{"n_layer": 11, "d_model": 768, "n_head": 12, "n_kv_head": 4, "head_dim": 64, "d_mlp": 2048, "vocab_size": 11885, "activation": "swiglu", "norm": "rmsnorm", "norm_place": "pre", "norm_eps": 1e-05, "positions": "rope", "rope_base": 5350.0, "rope_fraction": 1.0, "qk_norm": true, "attn_scale": 0.125, "bias": "none", "tie_embeddings": false, "parallel_block": false, "extras": ["capped logits"], "init": "normal", "init_std_qkv": 0.0223, "init_std_o": 0.00476, "init_std_up": 0.0223, "init_std_down": 0.00476, "optimizer": "muon_variant", "lr": 0.00194, "beta1": 0.95, "weight_decay": 0.076, "lr_head": 0.00377, "warmup_steps": 0, "schedule": "wsd", "decay_fraction": 1.0, "decay_shape": "linear", "final_lr_fraction": 0.0, "batch_tokens": [65536, 131072, 262144], "seq_len": 512, "doc_mask": true, "train_tokens": 1076000000, "steps": 8642, "dataset": "wikipedia_en"}
MLP neurons of a small language model. Each row is named by its layer, matrix (gate and up: input weights; down: output weights) and neuron, and shows model dimensions 464-719. Each number is 128 + 32 x the weight over its row's rms, rounded and kept within 0 to 255. Numbers have three digits each. A neuron's up and down rows have the sign that makes its largest values positive.
After each neuron's rows, "fires on" lists the tokens most often at its 100 highest values on Wikipedia text that the model never trained on.

L6.gate364:097117149086147148125119089111201153105111107109145126082116103138142093111153093109128102144075137131132122144110153117191183112151170157069163118113157136063174164055121122127135118097152191127140179139117125146189152128071116122174141124107137100130120136150141149130162165133097107145058113131144113182137161163140136152152123156117171103129092078172103148214078120132143175124196128159148106097117146187137230148150112154090143161168137117148134123157114171137135155123163205091160060127104100140148129162133095099109111086145123194065106192022137064146141138139114115102134115091134106116088096110150134106169160138182137109139172126151146113072129154114140191146150107151142153084141109176098138120177127107177174165118121115122050164142134182078177081120165138
L6.up364:136184067108106074141190105167100106137085150061081088133170093089171114121158119151151121126098130133139101090145170169202151112149120155114125118109116102193100123140124143181153144075204163150156058147089124141197125184116072164151143125099089111144128125125104151206121165153146180139165134167098141102123121179138154138128141148110129080129126129163092134147142103142123125166120136166163102127087054160179085180171079134135139117126105145154189163153140190153163073137079146122148124146039147158134098115096126169094139129101131161080098078091066201104120142116147184131105092142163156123146073125108068174136130122190102190140144142166093127118110064141116115102090165134124173124156094101108123156113170066117128155135105145119143133142154117129173125108110078
L6.down364:147152060066154091119109111118208119107103106097162089138106149123109175129139080126074128184179153085154147161128151131149140185096134090141127136067119217100114167132111152091135109125123151103110130114188029177110128118153077132131114095114116089159133172132148148148131088135176125117114111120071106117128150104155189173134120079121141114107103146177156136187109079157067156153137144134112094136137092145129159073142128153164130210152096173088145174190135127124146147155092093103097063159115176175171158118061067137196109084169097106165143129174096162134101166156120130136139107174104190101119073147134112141138108155162095157074147150146068143109132111151126111175141164156157132125132081127129161190136063143117149099084120121173138143132107094140115141079093164
fires on: ";", ",", "-", " and"

L6.gate1093:074151161083122198073098103069158083165101075162112137059074118141120125111150077141148160119111114170135127189138096154164100097130173104105109082152137147089136114085133167141067082171138148170210111132123138130123142114108119111091178051086134132164135107135078157118136131121153108128114163132122128138166130131136117150165138120130184127162136132165194161089206142124071105121156111137097156111094062206135193117089075139151176153137226172080109190138138187111165144090168157112202101123138169118126098114136117144129083099085137189099107113113105156126189127142163044053065115134152152102123138112092180205146155169158132131180097103174147086114137189137168192079156166147112131144169056150094123128087107144099139122139081169115154137082193101154098081088189121
L6.up1093:117149116163121168120112101094107147134125081101155116111079119095138160075073134110133144134144149108155163157104073146147111113129130142081125160105123180113151139129150144112155154109111153130128136173086145167148114077098149102154123074124192138142153126112135170111137091152133099148163167150119127107182123082117088089128145113127154139133091073177120201095158158151154102149156075132121128117132068155151090110033084129130146122173175121109130209140152153118126114075126148084098093129142106113127095163097124167115082082077112109110075138139091117127121167095176125125133086095146168020130151145069124131170146154151145126109072116151077124104090143112116182145117103121160104174114113146107144161154110154142147141121209145181090185112117117195114144172158178
L6.down1093:108093141128174124142152097151143184141155154141128144168132169135162148143163081142092106115100103116098178103161129099184139157099086152131114159124162059096125156123123151129151128168098178100093122146148152152093085156143193139088132102138132097143096119195109172144058088172141126140190174141131098092147115099102155111124146160061187122108097156149136184191098070096118123203106107152151130078110091086114114121051153143138155175166156149137155106130140141101090142132105134109073068115144075121139131132120163113198115095108155126092162079107094091136120099101164106152151116077123097155082135136102100119100149131150071117134128111129152110157131166117117122071176138111134102158123134110100086171094112170066159111069102112169209123174108126131113126155110109
fires on: " and", " by", ",", " of", " with", ":"

L7.gate1215:143124204164142089105103141135070121111136095084198099109124169143101171072127186133148148123154133140181181171165045095177121164115142145095097121163136132013092040152081080094118131128147159156180152156173198125170127128120121111076083060138140132097135076125141103158104138139078131151158164119114128157151103129145141144127113091118132093101102112105142127141128096076114126093159163132071184200153121104145177119106105149140115149155113078136145137159149112040115136149096096131174105112160077127120103132104133138107119154148095169145086104225102175170150160168089164112139135123152188114154091112116116153084087055102167083143071107144146125135121116152094132076124096139148107145143146164114062078046136182166102100132144141068110134124088129191102145161131137
L7.up1215:145118183113225094073137165083143209176118111160126159161091115120133139170150191112149191118088158139140185144100195083154214143112112145110108174137087149120141105097156167139126070113135091199166139104118136102128097119101189076132159128123141151187123046118123087159114139111141167116085133190078169144146108126157118121118098159091118158121164151139145121064120168121134173136130160184183103128151117040116114156141197115187103133116113066145137103107126124085114092197181107166140103151092085107154114096105160167092155133123112110179129119127134109178097172168090094164121180154166129147167150138149130090100061191123095116186036160151097155116159100107158112136165081106106140150174163079097150172175146107144013125134081147064061127156109154143130107175096153
L7.down1215:183122165118117138083136161105112155133120139147116220150121166124128118109159099092126090110130114129095139127134154104187157148157170160151144195095171142124170130158149143110128122119152156142110076082092132094120127124122140103108160173195110126220131133148167193155143125105171128095165150165147153093156117147196086111152119103148154132118142133119111158061122121142163173145084158116126134120118107096090140076111184127179115156085096097111119128156133120235123117128149083153145087156102161105131017129113153169184127168115076125155211104108168119149076160121103148138090160168103168076146172114148141094157140163084193116156070188110125145163117118129111116091119137171165110148116151156167101166163147063058158074107130160111221089098152146118172107121094122
fires on: " a", " an"

L7.gate359:171140111108185134137097098085146097128078093164160062116135112159095100042100177179127146106123116060115148138170089162112166102075091110162130175145104113110125151108118093102124091148090178109135128075094135170078029115064086077166129150150181098132115151097163089069082109101154084103117149177140097190088181124097152122110137102131130157108158143099102137121090094181143160102114123077160118137141052151096144124071140121104130122134103060169092144088051106175042158159095156113175136136123138070151141144140103164087145139182140158140108171057135095159111138206151145139165168114134124108085185175074084078127119137129098127209151105169079129129167115114092156169100155121109148156111121090105164110097122104131093114165122135116094111088114140161166077114124133
L7.up359:164132142111130162182126076125129096121106144062113110164157149119168159087123125110154104148141109128117201188150163158183136165099094116109124115137106134102200125098120138118101155121105140188114092110116101147116127065121136088074135110102149053147094155080085109127116125151148098057198142128122197094222131155080126116080104106166039153056119180148125125164172096110163091127132115099168155122121084092099126093155070145150134119110082117180109091118141154177091146182111105156177106122078063107130097133119169135117146074142135080110157148107114114113136136112115133083102112104138164073097158115133143175119140154062118191167171069065099109087131123162117151133114186129146115148149156132126071154152107116144090099118153158083135077085116088102163099068140110
L7.down359:118147083149159117171105115105157160127119188125147126102121104163145128098145082149139131099140162115166083162156146088102148163117188133164142089152092131178177152199115109237111155106114167058077122108094152024106175043089130101119106094087106168118173114143149162144073077106124142122114148156083116132137118107118147141098139183171145132051138110131148140177102078115086125149160084128235142147192139121161098086102095145138067108185128116110080112176171127175110071129133123129116105153152115170137130166127143161154130151131126128191128075187149183101135061081118113090170154115142148148106137167147176110155166076126148119115071142123193154116133154111117236128109113121140107180183163077155099180054146187145162157110093129137114115148116138090091142141113148
fires on: ",", " and", " a", "s", " which", " with"

L6.gate1930:096130128108126153116187108152076086110141136188138149104158076127141095042152135121027089151151117130137180118156100092171072078138147101093121136152157132127120094081201148146125150154115109124116094116204147136177121116157149170158148116156189123125128127077107093181138171093128176088075086127120116133176120141077098182106088079132155084142058100144121138122091094102141118120138150089103134115143168193075143108113127142106139175130149156097121178109179124113207107164159121149105125121092099146145120098171147079073072087135118097114122137118099110146103090148182111118141146085171098100142142125129061065115149142063136140076146154150143083140133158094100059117098128118118128092129090101111159175140132131120139190162163126160108144048105149138144177179175151
L6.up1930:183076153090106149104140150112140135137161153149105183146078137123096191139126175147129115153115061147108132065073125155160176091176123138124063219128132126114093138105177164131141158165120106196137121097106157108159175147067115098130082122089117152131155099120126158120129148174074137173130178125095093175136089115118138137072155136129121111179166168133101134098126138125159106155144155127134164147167126135142151132102141152071183152166202180105126125090174140107139150143124147130086177117108160120162144148062129104119179107164100074159116137074139123159125107154108158115163113174174104161069054140115150110060130100068188176123122120093145109069179161115124129080087179085086068147152154135152136140107172182139097113147116162136116154188138092140124148099164096
L6.down1930:161163162121106090084113090131106120075087098148112197144127125151155170122150092145120136081155087134092128071107152121142177124128125144155142106132129103201169082150089142101185187129093111158138111157123141111137152095101098127098114153100203132219149096157112136166163173193176083090103143143114120202106171131202059141078154087130101119086135107155117117094164152131148179102090133175115169129128088126137126152099133113124126106125186147048115114113135170153099111105121080158141139163142208091129145081136141154155116109164111168143110148120074101160123114120132138124111140162119190094105086191145099135182127128121188141142169069174139094142149172144112143090138110136137110078105176120136089172119119174134188149161104133153135051138124068085147147104104123
fires on: " a", " not", "-A", " and", " at", " as"

L6.gate546:154105092129156162152086141106146173152124138147095128161145089086160126157165145199106176127096122098101162091128117142116163152090069107135101172097109076122129126086146062147141143120135063106085207101130096130077141079121127107121121075127128092102125145127135149161095061136128124189172112112146115069109149159093089087138044161145158133093155107116129166151145189121188159142144189196126076114162184144146101126087053129084111100105158138132159142127177107083115120059168177094132127128138106126143056170164173205147077147094170180129188141095126153117097124142133140143134129114141127119105113090063146132139112100165079133104140113070149134106118108100157086112171139089130100099119135102119141085189121146109124109124092113120135056112106146122122127114115095
L6.up546:167096089093143141139110145060117105156113138085091103069121157097091086110097130139187108188167099088131150144164151134096051129130134124087091122038065139130182114141141122144156105139117084179122136089144110136096203146193146119119148151081088112105113087134131107157113119121118144164076102158170095125040127163121163139099125112101152101121140082147148143140117125159173126109131176135157191157111127099155109080096144063144123153110123153128144103114183101176164187087146085115063173095103056067122107082119137112116114068139157115099087205085151099139100151157136158122134171164094175106171174131122053147101150140167175162191093134137174085133093141132155148126215213172153109131130171125116105170125145125156141111097137158102135112162136093115140110154118115
L6.down546:094140164102089088056110157145195079084109087065169095133154175123155062150108112131098124133074094121175134175102145134110125126070144137165182120138106074073146154150140095126193059131098161089133163091135125173142158193144131079151099148169187125082123165132187098134134116111170146097112094095125180126147168109164201110165112120098137062155063177185144144141109173084173135091185113157140157102137164153182131157177182050122156091108143196121153140065168147096133091148144077179159179095102117127173134135092098113102093125138119109086103095130106120089137126133111091089131161112144125139194083186139122125099129167113102150131102087119096074136127163138087130149080117164125127150095111074132123157165054124102150140115136214151097109110097119062128103110101107
fires on: " \"", " the", " on", " |"

L6.gate940:127079163117113099110117102124111121071145084111132157110086078130080129140138087128102084077131106122155086105175116131129144125112103108147070151109102125105072092165163169164090133175111089040130142133203138086131136121112130108164133185155170200115116092123084179140148135144169135119050182143119202106059077108077079123103087134099144146126164088147064167158126146179142145105144134140148143115100180118162101175135083163139081115119153099145120141126204161096114094154116156158140152136058139174136165109138207146153098161131164157088165103164123085126114141112156100086136226134096101145151110170216138089146105136118115169149159143126143155095129180123158099164161145146052092098140173140149157153175152130113125123135135092178116123138082151088103147165159127
L6.up940:128159148093111127146190172151148124158106133124202150092093125103091112161137164175180187147160086111134106146101108171136157119141105135094098149148155118117175186087091140130105127131075111151082188182135090111150124158127125109126191138169133156060113127146104133138162147155131137144173107158139148103102140108074091084109097118148188179126132135132094146140087079190117194106152177085127084107122106150101142170148115120128131115166163178139087133127138123093132129107130091096079135080045147144113117080142201123100138130123105133163161168147138117107076105114127187119152121163171109103155139129128139126103092112142099087111120087135161127158146105096127095135087137157124099047151105125177093119172142167127144130121160178086172100143061119105115123201074130
L6.down940:145183123087192097076110128109135140162094094097107160135114169050105104167087139127083157071089126110098145120036151161154124099121138122118102152123125130123141168072117158156078099102101119065087199129148078148125122158140090111135081105131165125173175210176166077087144109135077134101198115128157135117174097099139148164146144096078130014199139097198157146134098116138163200131142082115146140127124137129170082172081112086074167120159156121150102111083191169158154104168147148096089161121086159176124089081108047119088160084055134136160104171145120107086120116176119127116136199154158062107188119184142145145129129112162164132173185166096103068178158159128099140159101135126160101167097130148126174123083122141159199097061101171118048046057131109140141086159092141
fires on: " the", "-", "=", ":", " -", " |"

L6.gate549:137099120109148112124127153109125105078129118195118107096099011153149099158135086175185161083125166127184132055138159095109126132139131107184088075131156076077128139093142140178132116121149114125116087163173147164171162160140102123116108042145126154103135124133163127176128128132149082124149158143159071194115122193106154120130117123119128157119131153154164091134121136116138138121156171119143166107113089176127098152140131140142122116119119111130108097083158102143121084049093158088097159172174162126098179091203147075075106154094116165127123049117107192122120149142127133143148104111182170116160169187128161146142066072132095166150137125164095082054083118114082127162120140140138140130119133179088123153100126117132144120137126117112152143130162138112139161102114128
L6.up549:154139020166141155142037150072154097140161136180104130117148125060148111121115078069138156164140099096056116106162112133162094162122144146126125092133110140119142157110110103135111151083159031086107122120136108126137159170100125113143106082173079153130158143152112172114108080112111093096121158123117154177167184081131159145105156171109049177147141151183067093153130120146137058114114158129122143152118129149148095085124099162129107135127126123123130123082167143106096138172123158098100114133115118164070095155120135116140091179099081067145128087095131168100166113136132125122136121086167131082097117142167125152132171127097126165138098098054134129117192132154141145144081107140173156140171088098133173147161147123160056176106157120109145117109175160098068109131079072
L6.down549:110143126074108131133170152116071041074158163160127142180111132103121136092123154144096110132142080113122146141112153209113155124121156166111124115140124121119133139129097183113106087130127105144094136127125122064179160148139101159136113085110114144075103164182080171094118149050116162159116116100161128196133082153142165123116144161114107092102145170133177196155126155094172056100133154104104122123096042131115153158153107103157117087107126157138128123112105178151098097133092069146108091172144192153141144155109123047130119157117113143149155192092122159120087132083082111130097104131140094160151197147096103103143185088075131173114100064150072113127141156138134084178111116105114105130164159122127189123168146129171072144120122153087138079138108110121109125182115153
fires on: ",", " by"

L6.gate1492:159095136139137142084105128136127125163167135116117144128132068126101141170127158145193137144119186181135110100140132117105124105123167171111110144131172126104112120147125144112147184181168117147136130181190132146049117189162131152116138141066174145114143163139176146142134133139119097096097088165117141181150101118137121170131122081198166153143144088177147088150150082168102122114148110061147135123120130124123123109164079182147184135164122155080091177156161140099171127129140124073169128167178135177151127155189141065114100117132122123184131107158126141061183187121099133188146102077083162136102146139137127052138124112125139157125183132163141143135123167141132133101109123175137145179104147120073136149125100149134149146122160108161169073167060169140139113065085138
L6.up1492:143159070171136121169163161121149099183124145078159106138202129159123102146175141107144186177109125113116127112075203120153136151197174099098132147087172121138086120121135144132122110102190091110132169140148123150113143149177095130104178095127218079105116072177120030111101121126190159113121176148169089094111121119063157079116138123150158131095083090152132120126120141145090178117093144109144109146128146118137111120072139125112117134082135138117094121149138111113067136125159089114154052161123152158076169156149081151119095153091108119143137103147113169076106168099094157146137154178125150109094170126191087109105164086086097132078123081175166148127104110135084124124147127100152096112121054136087096100170108133138151146119159127166122090143129106139075147097132116
L6.down1492:114168133147180144140145100074152125133152125142109125155092141124125111142116134108131107160128086128156184172145108177078119103155145171157108143118155053090120132157149069105106066142149141148066121113119166182109132155103119161131150099118098138106093115104151165097128109135141109124113131083143120148118188153116130133054193180110110185126088147136111071129112115112134108189133129107169147088159154164100187082101189077165120144059201104108110139104145161066075109134177154085170123147129109144160130190139115167142109155149120146116110137124145091098045116143167153080082119086116133108110154120110072085126151128102133140096063163084169103106122086106173138060165137108143095193114180105178077131122102097145128114112173145096117139112133130083174148132134143
fires on: " at", " from", " to", " the", "ah"

L7.gate442:122122126118085133167192097095099126118159147097125117142116144175081117128119115157135123142214158101134130104102158108099123111089165119138111099139149143101108070143097080140114125134128072150144126062161154151114134137073143122128186129108105176127138140183131143123095142150152147126116195157112154143173144123118084014133150086159109100139152103113068176159119207111100089157130123133142151106155161121110115010153150092165124160137094138074138104031125137153096123123156144157172171145137140092150081160132104093130172154090110102111123127148139090088138160119140134178151086207175138139106113196128141101149116160120133101092142100077087099151134145133139192116153093091098155141157174142180169161158145116110105165114101127117158110125104100120099168148129162
L7.up442:112143163141141125119149067150075147144161172117170105142157125145128125131076103101146165052112144100125145130151173169122176072110078108155118094118155171110092121085149114112123140125122153148129086093126128145131125144179184161064111210144099156193093039145086094150111151119149155043089201109113130084120111101135135107093120142155111138216157107101091096094081169117158105082133157184172158132145100080094115148115123131180166110139150110079124176122145156142172066136147119160164161137142097139123098139166111134083111116146101123122113149126093112089155170132136077099128169173173148132137124123172157162097137132119121132076104142081147141171163145053092148131052116165108128137107136179138113194165146151116084107143086089088048118103102093173139137164121061
L7.down442:119125164120159160133090138125101156144170106114055186157089106120156157168072115116140171146092094131120133119110190114154121170149097149120103078148119170157143177200101102129107161143099078111143154149156123185130107110131117121104103114133129151132178100112141057159178086156133078142129123119135158120131213082141125059151121074117150047126159126119154139129102160148136096145048135065163201094120076136089171131190113143152120208138122146140117149154134134110089140179182115108174166160205146093080097132121073135118177171096166148128115129116142135116113139123123096094130106162110094107154084112104148183079125150166155193096151118093182168140122128099085134123131162120117105109117106120088121152159168101083155093047055125093109160145155131121088108156141145
fires on: " on", " per", " On", "On", " one", "Con"

L6.gate895:149112135143149130076174094123115151145181167173113119084119199088159129115230125148128140101116119094137103113087116121100115181126108060093207111084109121119100136098124141130128156121188093167107067147085190144178157143144187097072094146139097154101117160175110124152148160127105149071110141114092158163115115096183136134158107105083181095102189125129185126070147146140137170147174132113116141166144111126132195148175080153143115135107108089095142189211089176167136120124168115135158166044180138137141189134200207150152130106104150161109178100127065111123143090119160147120152127151100126062136125096099128158099079124098137108180072099117136118105110141180152129068143135081107104186132070120165159142079125170138147187126159084110111148104115157138158104126107168
L6.up895:134138095146165160087203136168135117134161133118131157128128188150128119113130119107188076150135102118137091132145129099149139219156106146140126096107132150028120136136133124146105117126110138150182163105160120161081164105123069108080160120097147144084192085157101178136153109108111133136080161098142126116190183131166099171089140139145163082154133094116139101131139102110082093107148153159074147167146153188186093152143191100109084090110103132145131136124140119100043169074116096101110107127125143104164139117128191138144122114127113129162156133109122098072144188052119101096120143117137107169104100152086100139087202104094192093116130114142109124145051145090111097097077160185111144175151085107147186172116205165107138162148113087086092106173101101104152126106119124
L6.down895:094099156192089083069140142161078107166147181198095149144105162125214066170179095055154177106118110089153092107110169103197151182159088146110140125120170119115118113152158107151103102207084115130105135109165150083161107100143121067114123099092114144110125106140089120116114147149091167100112089128138114133105131150165124161101137091154133177128196097109148128085140193094097093188069092155105139095142105052143119210127105195129136136145129112120081134139048122133126125118099147156118142152190119115127157172150231126173093073207159134163111126108125128128110173070144106132159138156078129139128112174113092147121145141132133140128141157111080085088096062135164107089164156152115155131179095111104161156169084129083111135093162160119134134131140088183137111088125140
fires on: " from", " of", " in", "ip", " In", " To"

L7.gate424:150166120149160086167133154094169121167128121149116118083079145164135112085083181122095145134049044160117106115185159143143139111187108118082094167057127169099131122149149171101133140130127132107056144131137179117102128161088181116093100136168103117128144123120108157105154122204170196134169121097062120068131090144151166134171124112109093106100118072134172074153157143127112114140120150147173136115112134138107107110091150114183152160146122098106110121118148123150116188146111185142193117147176152124126149069146119097059110139128090143120184168148184175164113111080150137157176115148150115097162176143145153145126184162142029120156123157151127139141106153195137137071118149083160174075125172159150184136155159200141190168135138163150131117195156105120157102099089163
L7.up424:112111114164110140105088071159042107154153143148117184091112138116198163043154086170144153133125152155119099072132103145165102143097149118138158151106127136102146130145117139100156142158146124108095156215130167129165146131137100126137049178124167094175159106082125107108123100151160178129172123134160157069145133136126097123133091105158159106102109183125148116096175098096095128162156062104072115126047115203124111136130076168170101080126125214154145122111148123129119138114174124092133116121188091214141120110156197137124128098160094158147163136129064184129113196115122169106105120133068132172165134151111164141117119135098102113159119140098106088127146102106158125166101137129108130100121113101116151103060096139098083111090132143153122095153104143173117166111157134
L7.down424:141173106113107192103136093166113191119063141123085158141155110125110114079132116080133107176099083107163123153126102172155131101129084103115182083115159120112136084124099109091118144117152119084145165198159084144101152107103096159084085130077067117149114049136152123147095039138155156126055108122167104140103102149077108134128120177154135105162130124160166170105123112119073107116112126136137090194131075141102158090143159134118117072124179138092171133090130102125143115186179102105181130132104122120148184187066153145157087147095120055098194096132200167148099089106135169145085111127183127121191136166060126150082130147163102123140144126105115150117151148144176125118106106134116106116128090142093012131161122180104137106133120159135179110083107162130127081176121122
fires on: " in", " on", " of", " the", ","

L7.gate525:140061073121109081106139161164133102074128127120113166158125074102125167103087119082028121168120140132120077165142131134087119165142090110136146120128100192145097125143145080083104177094142147120141133104166121073139097086191203099159145203112102114155173169107113105131125182108077150146140140093142155088116129089138130068233151174137092168105053096148130137120140106143074150144118106135093089127145115084142128090146129130115142084142153113210161129125161095147151141119073151171140131123167164120103127091146180095143139133099141167131125061116127021136150140046178153101167171146063158116097094144189119175097116152089127185134129121137118125139126153116120102093160140160145126151143126136101131106127069151127116105095099109072141137085144147152188197074096142
L7.up525:153129064076149120102137111173144086098112072128193156141131142153140153148150154113133123094121130101080124116134138151064083091104152110081152083118149095075126148121154126159154170128066109134137065112143155093102198131091100158138186140129136030183203116129142116143144169121134082156090157143125136130115113077130097129177099155165197093172112197139094102141099202204108101086104124151139187065126138130114118161075105099108091062140120164139217149113104106136211151156144095103140156116104119114113132127150156138147089141129109127126116083126137087109122096144163062105151157136110103147074079043126135107101096139131139189154167127187143162096126127111155099091134071163137132112128139118167117089125100110168103116185116220164110162131065143186169117176151127
L7.down525:145123147135098177070151125151140082122111045135142102105130135118111120136138150189109130203118114126120112155071067176132086138061162114140127134121129139058151155130113095156085087093123098146136145141128194133101177092079142130124176078144095141139171146136158144112147140063142136135104142171135126130167102069118162133114104123150158113148104190074179102089134161120147121127112148126116074132139140156154071029113135159129103107127209133196143104151150133115190089089074096119167130149122134149152100097123142194117164155176126112156134074152167175111064103093121134131170103102120085148121168111079093085146124052127148042144126156131118096144158123145083118110132165174079105095159104138205125135119123135189068140142143166131126102133090091170130092216116099
fires on: "6", "8", "7", "5", "4", " ("

L6.gate598:173140144118114198079077103130067104155186136126096115083141151129116125083190102176144119109116034104064175152101114084067123140108114130122128194103134132119112137067115106118077137177180140084150156166098192084082118122137101100092137126168137163119131111133108130075105103113119136089088187139146171069103105175121200158148105118143169098132135151131155103127132159140077145091148151153085132107139146078097161105108133181155148158149103096122110195182138143114115155121152168123144151101141107153130191135113163092088109160129121175133157096163087076145144134205095146142193120167108105174120137077150150129072095090110105121116105168099122092170154085124158115120202126175161182125100168106139165157131091136117103076153117124195052133133078091141177123175037120
L6.up598:141143163107092155139106143199130127157151108117140127095136138143131090108150053108164113148111090086094151187079068078163091136178150178161173145213121032127110164078126137185146129158100175121100125146130097119119097113082109084031072111182097114100142119094149178099125092066120081135115178109209110071155103118134144053111020152129104068148112095077076119164147143076139135148105062114084158132097151118064076114089128189144146108153141115170120094084136149168091120128116091112124086148157122109096172134134118091149139164159136169190151090142123087108179131148137153158129113195165103109060120063053172146144168181136109084143134136120141145161139066083187140089119155123170121148135155135066140142095138092152125133137169198151120130146101178143138139127117114
L6.down598:123119145163091116166153145111135111170070166100104133149113141087124174110157063106171153131180166149154133140116093113121112124116111126131138099109139158144141115199129133164118140123149093108170135132139084170148125138139131193085126132114109121120128081166171130145128115144106123152186162128147092137094143175169170100177111142092177131190141174141095178088093108092137068188048158105142193081098120139124150160133122128144146111138166128140128118132083097156094127207172198136165163152134135129114124182098095153096121122119115085085122106143132119105114161121144086117159134116132085123124106122118128161056068142179139098169105094163101091140140172152152149158106116091164111173140099152107110073188123150092131142103128110171059173169153145157079089065108200
fires on: " in", " on"

L6.gate1202:108104124124120148125106151155217122150160189171174162096133110146131164153106114145112116137073108090142143108127136094138167153113184108153128088118138071127185096067112117128153105183173120148110113098093152109103131129109127111209171131124099155147086152147103130121126096050109155100202150151117108136146133121119120093178146166145122148098122170120109096124062063140202099115169109119152121142157085170158105105108145143189150145165124142117175121128086139209112117136136084123141163152149159151124187124104127104109119085137121150181133085128118089141200151169129156107145129150132106154137168133134147188125156164166092129141147092065103128127127083077127154141124155089098118184155098110097149101166102148153150076055184205090111181154193083114046166147107066
L6.up1202:131132174100148107136124125093105113117093116095061135117152103058138149110138079101144156108211175077146184136128141078124064166166182113126134162121156128087096138148209193171176089119181134124115126131126143207127151079140110153120133092154115139136096081135151156118098119182128094175157097145156117152097094121143092133103128098094112133116104155152123093104135150085099151170141103155091154151142119117177136125153117165144157129074143162119198149157103118130132102152151095077133166087119149183162109139125106141140109141149144143114091121115113156149159078116171111113100129140174216083174161122072109076058142177150149081123121213156141124112154109128076141155169178108129190131114134049154151094161110142133097075132151184154098083103109136098110158171115097
L6.down1202:167135122094078149182115191087191106129158163107097124190116161110113139147129105107111099152163090099117125161209110137096127111068156135191128152149067078164135136154112144084198169156163146142111147106114145174145099172153092133135125118073166124052113097130122129114120146104118132118127113130123163093186051206101139159116126161126111144183161124156124172155171157131138090124119177101127102077137127167110155172160154129137132167155144083107117133081139142145118136137100123198122134174124114148076160143091170081074135153133081110076148126139151160082098150089092139120128115095199087102142118130132128139190138074122158076156153127160143061158161173105147083144097048094144092118095128188123180103141141121070133180103082168121160144101137176148174146155093094
fires on: " by", " of", " By", ",", " then"

L6.gate1291:104152164132158096119095160118129121185114165134138099155120117136147149057119135150105084184170179159118112129108160116215100147117180171121136171079144122123115131136115132143152103099163139175148134155163088144151177132112133164130147137195108154134093128150124125128174124135155183117103116170149115167124134171178086132152144106134149149141098155139213179154102124116149134139134121164115044085141129119156237135113106127165174114154155105150154164143173140131140148143167133119169120153118180167148149100125093162140102148181133116075118136105154141120109128151145134148111127161117100160097126119123121158077126137144091147118130081234135121049092184130113126110093149151149119167224147126205075151112114136109127144149071116095086094162141109117094099133116119
L6.up1291:110155111127150106147101158071196100073079079134122095083125137152132119147136096172154119125128180189220095136135078073189155159104113119089123174064124154117099099125149135156120068083082094117085133147117069114154152135108125119115158143154140131188195157131088128132171147111121172158126176141199134082112139099124149085048154120177101143162152068171115190161155178147142131125124129137155166135127095150149152069147070119125201096081134105146097132130160094129112120132136162161138174121083098127158073129100161154145144114099111155115130122107129121151128219089207159143121179154140093115127183095106129161117051096058155080121147111131093091172144133132125175113098109217115159180118181140161142148098121104155147156078108148047137155150151092096077131132102146
L6.down1291:117157178181126087153174101118153172119113136172091140133110145080138210138201090101092119111156162137121130106137127103115096147176120126108083086137125091122170169082154106093159089101128137100136141157108051121095118148103137131152134165155133169197126144135172146127155167148163079134123124129088078110131120178123142134157164152123177169206100067169102141136165159144111182143162138128084078114124128127174135141117093103128106111140138171140125157136134148121159171126167112151119177141134124153148151135109100061098148094127124098126198135076092135099121115143208118147141077111085102078107131154104062168136135097158142152143106170198151141129120157140072165107163096111105109152087112127157124178150092080133113120175069148171101109107143122144144148138084095
fires on: " and", ",", " |", " of", "ed"

L6.gate1185:097133129151171178117125161078075122170124144119120099155176107181144148109110143087130158127093129128179136143184062128105098171052130128102139166115153117191111136127091149073163156082155154062174150109161076178119157144120091134121138093143125147146110125118094149096096161145131176140135158079125183187160178101166122095146132030127083129057112088116120096155107125079089101087087116149129176169169104103218152137137165115163188139096111114090151111154133111139139107119155149118094092134160107085121155110195142130088157115095150182141167114130063088143131115161132146099134078153097141149128079120140085171100170187109132120066144098157108126177121100147136103135104119091118167142157114122096119167218098135127149164121193118103138111138105122060138125173150107
L6.up1185:202151126098156160202143121086124123136170130101085117140091144154110148101112165124169081123146084184117170159155128178125141127116086124095148166107153121095117125131074150097103177144108120106107085085200102140126111146129162103109093099151147147111096113168093142174121092145153155125119206116058138117144195094168154141149117118129048161098166177083131155159127107100101152087076148072139133147088079076144155122154148173106079145104088177163110132130096203153106165146135134105180093150107099103148113161136124138117043142159171183182144161142117141161195117071126127141159121146181131129137112121078198188134086065185154112101146120148175122130125135154103139085101130177117126151150156134093109145076175178185162157092147153144075105171122124122163046180129090
L6.down1185:150132145106200170129127183154100122144168150132123150144218140065111177158132124136147138150127131157160086082189065113079154216157151122096103158195158097152129161175141202139130120121132154180143171130131094085155174102175114185123142064193131105144101162117080088135121115126140151133118112113124128127139135098152144106151167126156115065066178138120135095122091107159126172113100124105133103111115140142168134154179121150145135110090182123174164140110136087137088156196174135124096113097173089124168123108147121074153201151095097172148150150170113140065162150141079095146167121141123147123133102121166133155025139108132208122116150107122105113178113084089125136148160140152123130106110106151098123146104098154122126137100061111127140114080111124134168082159106118
fires on: " on", " On", " along", ":", " |"